Weights of a small GPT-style language model, trained from scratch on English Wikipedia.
Size: 10 layers, MLP 384 SwiGLU.
Training: a variant of Adam for these matrices, 255M tokens.
MLP neurons of a small language model. Each row is named by its layer, matrix (gate and up: input weights) and neuron, and shows model dimensions 0-191. Each number is 128 + 32 x the weight over its row's rms, rounded and kept within 0 to 255. Numbers have three digits each. A neuron's up and down rows have the sign that makes its largest values positive.
After each neuron's rows, "fires after" lists the tokens most often just before its 100 highest values on Wikipedia text that the model never trained on; "fires on" lists the tokens most often at its 100 highest values on Wikipedia text that the model never trained on.

L3.gate238:149102169132092109102154137187135114154104155159149162059103151123082135073129182136158120080072102092124159149171112131163203127161223119114133104106123110075141138099132124068166128090145163116130094135096124099161090205090168204131098101169176124140120100115127162127150118112085126089115083131141158082090159174103090100111112136122093104057148175143149125197161168145138105110122071106160135112161092113144084091087139067136190153159175135121124045108120111107146135098163169127144079125135179083146116096129097163164094135137159126103147120169141136094186104127146104151
L3.up238:166085118137081143103165075128112132121162078130116127099140119177145187154113106128146122135086128104105146095141085151103159208174118173072110109122082124092152127092118114168139063064122181131123127120186114139188128172136182084107126071150143081147201100083096154134115070103142139190094141113091137131165156116140139103125121096157113107125100083092120065114119105104111115106082118101131117120137096140152102117074160165184102106122102122120106127077121058103127129086129180056136090103209170100181112094102133129164102123092139142097170136134165145096158069164110055166
fires after: "em", "el", "er", "ill", "al", " "
fires on: "er", "f", "or", "em", "ph"

L5.gate18:111127098165092145148146164092118107138167145111122133097171124147111120145181123087114066157161158110122089138152103098110176090094172116145079147089048108149136155123110157139123130105162105097153137154115112121087125175135103114065103128137102088119103155116116138176178125066094143071137146141136094129137131155082125085088082127124121156126082152168113089104111051101149100133186074108100106088150094116134098144174129104093170114045160188189147122184124192156133157148173135065117108126156117066147149098115088094082081064072110134148147097132144122107084207085170164096
L5.up18:070132106145191121110150142116124141096186130083095060102084107146164092153136129151117126157046096104126152128120123114165111071118166134119054124167075132182191103133154096155160134104112092163152085109152073133098092110121099106078093130202133124124116137106118149099130101140156201149137165108104109133141107135166140110087075134108112110128083162136095182107061115171069136159131157085159161149185126095183155112136171106083131145117103156111138123142087128141111128183158161142081132108141122182130162111147093109156181162130122174133155100209130105114047163143128216123
fires after: "re", "ie", "o", "ro", " ne"
fires on: "en", "et", "ut", "te"

L5.gate373:152098165143126113085096097118099124122114077174126143141143108121123108167169143168117125116139166108175131156134091188093118154117166113144093077114182107127153048108099147137158167104106104144121141180116147126133154185102153162158178113162085157103114111173120104086077171089107092114145084194147154100129139100152131139152096120069134109096126218088112087083156181124125121161180123104114177151132168118130153052155156101136129180071182067148123081079131107153127126088185132064130117158168097180158135143123152087088092098131126143168172081084102110138074176105123190126
L5.up373:134129046045174121164086135122128149109132122094092128082172087145117119154113108181126126039110142138167096174096118140056129150085142103097149104079125129151164155128140159152104105146121134110173074115125136142183071089152203086088150133124135104109118103079091167137092099151139124123191176221167108149135132172137092137131086189117165100148149181149139099134168124100132134136140154141154123053092103151130128103085150115110111126123108122106159139174079134139106094209105083134117108129105128156144108154131112108123168206194117108150156107066111127083095169101108085145
fires after: "l", " b", " de", " w", "u"
fires on: "and", "p", "f", "an", "op", " of"

L3.gate108:100154098142089128081140169142097132133171087110192088124157101163109132144176169134102107167132184128172092110092098144135112140104121072172160138073036109090169173096154169108103106135122133148126156178129169187142087153148103115094139182062140115126170146169100152148095076122097141100177151099082162145137100141061087154136111132067083151133183116160150131062034115136140079127143136077158118107085142174108079156141113149122145166102143069119143099165147164131121124134211177107167114159122139099144129122126148087129108175129115136165111125159118094176140160133187146105
L3.up108:106117141149117084144102113117098093141080116172190086186140091173108109143110136204142093111128189139118085106143095149127185153144149103171147131145067143088073133098098114087073148162149111104097155159089112101141125102094149152172122158127144135085150090114084158116097067101134089171166135132111143126128157126181059136169111087117149172103191171085143150162126106136094064206154184131120188095090145133132135152137167138109139152116130113098122135140103083153105136169192169147136129121170121115134132179088093102082156131145056129142204196108152091159132105113081152071
fires after: " un", " c", " h", "e", "-", "c"
fires on: "t", "ap", "ur", "up", "ab"

L5.gate349:113106121155130105117145083144109042123215061165134121182118189127144133085175136081159113142120145138154167118126144137141131122110125140114053120136168114129142117144112122182140207129132146148167167159143122116132203097148168157103117130137151091124168110126160135151129152141139136087129139173157092134147038147164168108172114137068124147112106167153112187118123118070139099117120107131131143163110147084133103138148049134097080193116159108206134169109134118111125112191179118132117120061148096156143125110108096139098070079233124105111134172116138163084112180124102183150
L5.up349:139100154142073119135141066138086136114184132117170089128070079198105123165128168102165070114123120158130084196135086083094092107173101129096130158187140134107129163125148127119154177124097126161168144103132134163151091115169086120140172122080173090147128114092103127148124128129169179108145169103103106108100149076121129120161093109155060170122145141207165155138148120101136127118094136080164124134163117098130167156156100176080025125094125137093130143138106118090174112115128118071109105148140074114106137104122083162176112224106113137151043100097071077131117131144110122166
fires after: "p", " comp", "eat", "t", "eng"
fires on: "os", "ur", "ect", "ine", "act"

L3.gate183:151184127100072126127095137097109137097095117114038149117084136104149104123108121101117139144113106179049115190097129158079125160086127081129110111114107100130108153209166134074210176148125149143094141121083112149128083124156192124079113108070104140126099153153084101121131136058136135132126158195096090098159170121113165177079115114069129058142208149137184137168137119154127146109176153139095139169127144142075101125107119180116118133097150112148094153146194171067121127125102140164183141133135147162108120148122135086118094155129187099098114111107108108194153155142157106163
L3.up183:170167079139064157189119161150175134145142151151124105119051187108109159136158115152146109137201141130093105099064166118162144175161170137134084157124154145141107097108132138098173100117125134113106136106131109080156148134100126182066140065128143117164144103098067145168128148158144123084157171084160191145131086174133107124183095105135101188082187138111152133116132049084088098159182106112153112103137116164086082132109146123133126154142050153108094207110142107094135083132165101106164158066102164114081148078136169094126127141152092122179094140124153138123138073136116118168
fires after: "v", "ss", "av", " im", "ing", " k"
fires on: "il", "oc", "ill", "port", "al", "ton"

L5.gate176:132149111140153130121127058048085102158138117060151177132079139141116135123119088129122127140116072087136151171119103128116142137145162140142127112121147062107155118120137133131176064149135082175143157124152139069106159151130090143126118101109111112105077154154182140080092147088107053137162072106147105100118124106104113171182131092063105121083114184100121177082152120128160146104175128078085197163070103178097111142146087119141160158100156028167079120092098118106174115155162143101108080161167121117132152131165145155129104151137150124137150178149138051165087192142170143097
L5.up176:140172175134176158118126074115123108177133127087135107070135110124053171204138139085125105154148121074180158089124111208116097150148175133128121107125127114160125068176171150111159127119138103084054150148142080165061179159106110174118148113072113183099107110086166185124127054069112125071141100134095130230093074141094074126152116135138146117126102114082158131186155104145117147182090167135098065087118138160140168105102136160148132134073128150139124090105112130094130124108157148101078125134146117069121123126118128185122130149149153121095125155117133152124154137124185159123
fires after: " V", " J", "ra", " v", "e", " F"
fires on: "an", "ed", "en", "o", "ct", "un"

L3.gate280:169115179154151095144107153188155209107114098106167123140140125127130072148132153120104086134084120115120124106115127095088150092109152207108121116135111126166103143091128162072132163247105158135177069105051071157134121097130111123171125200114102151115186134158104098109138099095144109123140053175095074088089193083163113128118117155121130078114136133137136178111076190182117140118122111079102173218108084099103087102132122144137114119189111138115169113098109152134121141094180159109112114097142098127162099118149144139097095160118117149116084140181136102088129148098122134109
L3.up280:150113160142124179097133107129128173084135117166129161091159058142166056148134147127084127135161130097136153157140163180125136108144169121036060100116166171119119110120102146103061181083094150122060125130048144154170132207152179132085174150097110089091094133096094140158143151093175155098137122055091179158164162130198134120115141124136121088101151105162161158147153147162121158097121125138089106063140077133122124092061151132113121095163132217110141122108094110132159184126103126148092157136124106099124151145108094119109135165129138109181124102148177141153191169129132161124
fires after: "il", "on", "enn", "n", "erson"
fires on: "y", "n", "ip", "ec", "he"

L3.gate124:156122142103093115192118117078133119079068154137117165120063147131162082097153163124100112130118106161056174175153103146132132082119146140152165152159121088150142095161129164180161184130106128124110150135114139112138144095094151152153092145133109105153170136131141148163124108123136099171151154176131082072144140126085189114221132081123101093119098135136144179119100135106165090139127146124083143136063117121139115144120146115149128205040096134119126026065125166125136186136201118167129111061159153106102102108150120088148190155164126120174078092121123118170117159199133170127
L3.up124:165163126106110117182142165122162132150125110176185069088152135136125156178103104142109148116137141114128135117173146095152062122088134154144164172120132127138129124161178158135126135118087117165153172091099125093210060123132127127131092134065147130155129146138115061199126163149145089124164142191133130120061166131087119132159106151178136085103150142149154121095174136091139160177134136123081072098091118108152127172089200120222151108082057154139153098114070119098117165132109092139135187125155101072043077133162104104132203157128102173149111168135111108128127144135123148163
fires after: "o", "og", "k", "t", "at", "ob"
fires on: "et", "i", "p", "raph", "ok", "on"

L3.gate114:148100094115116150131142157173153075114142145166083115106109146155101139085102162078133118129182189135063137131125176082164098075124131071176080149110123073130092079124088123169094128185103157155156072110104138129135075161147157121104130166148127065158144173131160150130126110099149099151147117131192079127074089150153120106080087101091094170142138113127107120128147140117095150109146146139122140181127177140130138141136109114125155098116101056145049129143129173075093051066186117161170178114177137183102092138091155171117088113087123189148093096181164152161110106141132079099
L3.up114:160127115098114144081158161093108074139138147227093145104152110131111087104123123167113116140190125197118086102129151127131117129140105181148106113107117155089101086128139147097089091135141182113142133114145162149099155107069132118152090144114064125072128059186073150239164116125098125108088141079156125113135152131124093128181096140107137147069089111160094138119129128210110181160140128094119165095137113087093121091074084076102146155112076151142123091157131138156143145170155142082134150093115127148174186119134135148132062127151083154082174081106156113115147129040140099123
fires after: "m", "c", "te", "ord", "re", "ut"
fires on: "e", "ing", "ad", "t", "b", "ive"

L3.gate269:128138115070070134145126101108135169123142167124146154134135147160094111122202121149107118116160141125125092117158101161126111152119103134147136108034093105104096160134129123086145123106127122110164144133078145175060159169126192163125118136110095055143171095115118133152029122099105209066171084099097166152074141188129116123103151128087085102053166176139063038113087120130125138119102093132150132123101123152110079127153097083138137126112129118106038154137170092136139167162173129094180122104110102116160145085200120161109143123142121111173113133175164104157155145169138141122
L3.up269:098151123144155150108125155145130181072111074156147081098154103161210132122132127141167156141154097157075107069146121162112136152158105150098085065094135096124114103151097174152209147039111147124145162126119174155141131131185165146109166121114107132126107123146163128126137130092117192104114121109105122118103149146107136159141109140150125144097082178111112155081099168104201131098119118142150140088118123151147117178136105105112152154148142115103184085175142108097135157100161170124110120195149127023163091185176079163155173132114137162115168110183043148159100144196184123089
fires after: " \"", " (", ",", "o", " re"
fires on: " as", "al", "ic", "for", "t", "a"

L3.gate115:133101114201119080158107161155162135186102065098075126145150121122125160117161165117126092061095130149162105103105052138105182147174113106166135103090144131097142122164126105118100179125059119109105107152102172078132199116106202174087110155107148117088164140194132159117116148095157130147134084158112088070097130098204167095147094102073117073137152134188138103179131112133129087163204117145157175167123136134108126132157132083125126152156170138131150197072147125112082126127150179118135147084149152152099150103153164134166142148108104177116126140147136143100122080062107125182
L3.up115:113104204124086130140189143134136150076126129165098102113141121171155178122138143109149146152135204171087141092133119095086126072153136130154177133139125145153158143165124165173195164132139128137125123135103167152159136197121132134097117100115095153133103196140095105122134138112134085066089109158194145140100111161075151095168101077098105096112064144143083087162140155169161144075149121165157127195096126094182131098122124139068073126161102100130150177147098128118187130119118154085097108115048083124120130137121174120140121081137109147090063195123069132164087175130198106109
fires after: "p", "t", " all"
fires on: "os", "aw", "ow", "ur", "ain"

L3.gate333:140097127120088152085132156170144116154097159151093141170152133136145130116110113110104114168156182133167139121182121117112151078156146075165080150126175117151111069154113163150100135132129161104121123089112166153108107105220102119113103177156147153127100147176171146145201043062148124130138103075164085152171099084190134113114096201068130083118084168178116157210099096199145124080189074083122144115106108125132149205129109112133132135163139159177130150169096128145151138151138139075135132082120133173115112143112085133099101138160132148131147098150147115137168136054098170144
L3.up333:097126122131179139128121128170142164144151123143096150087128129129115183092089094117131101153207100128092079139132107168165085049165184131179092180107115115127115095030111208128087141121108109176158088118193080161147068087117155117111064086097124122157140146141099163137189126070144065088114095161105125163110150114136082148161126142129163139156153169124138138062130140083051155185169100119109115152115104092124162136156176178124098111154150161118100155141079095096120100135112074156178112130134112111138107137116131109188113091160149098112171117150129171129089128163082104132
fires after: "re", " Sc", "ro", "om", "ed", "os"
fires on: "en", "w", "ot", "gr", "un"

L3.gate176:142157137112153112172086201139120141137136091138148137144164133129134161117147200081149134127125103150104195141141073162165164132156140099119133121135160057115103133099138160178214092113099128160149153132139104169041173089155158133088137162169142083063156165123108096141150126050145175180115160163127072152089162146110134129123127128088101132124166122118075145087130157105084074064170112108134118132126166155164164121088104144115108100139097118145103120118208121102086121087131112128170174120119091155147173199136187104092085129098133127133121167134147181175182086182169102129
L3.up176:117142095150159147175175122110127066072139152110129125131176103162132115139135114123106127102119099094090153108122189183127165167093183143147155114160072187117204148153095090161114103158160100082117189071113185074164105163109167116142113101077136176125113186090111077086160159122139052129146117141062077096128115123129190126107088209132130116140155106080142129116203106118074059100098138134104150149126100107108137149159109161072138146140116146124105145134180111148142170140162116135085092101147166114159152130129141070145161115152118122157093152046146122091112140063110149121
fires after: " ra", " loc", "ra", "av", "or"
fires on: "il", "al", "el", "ce"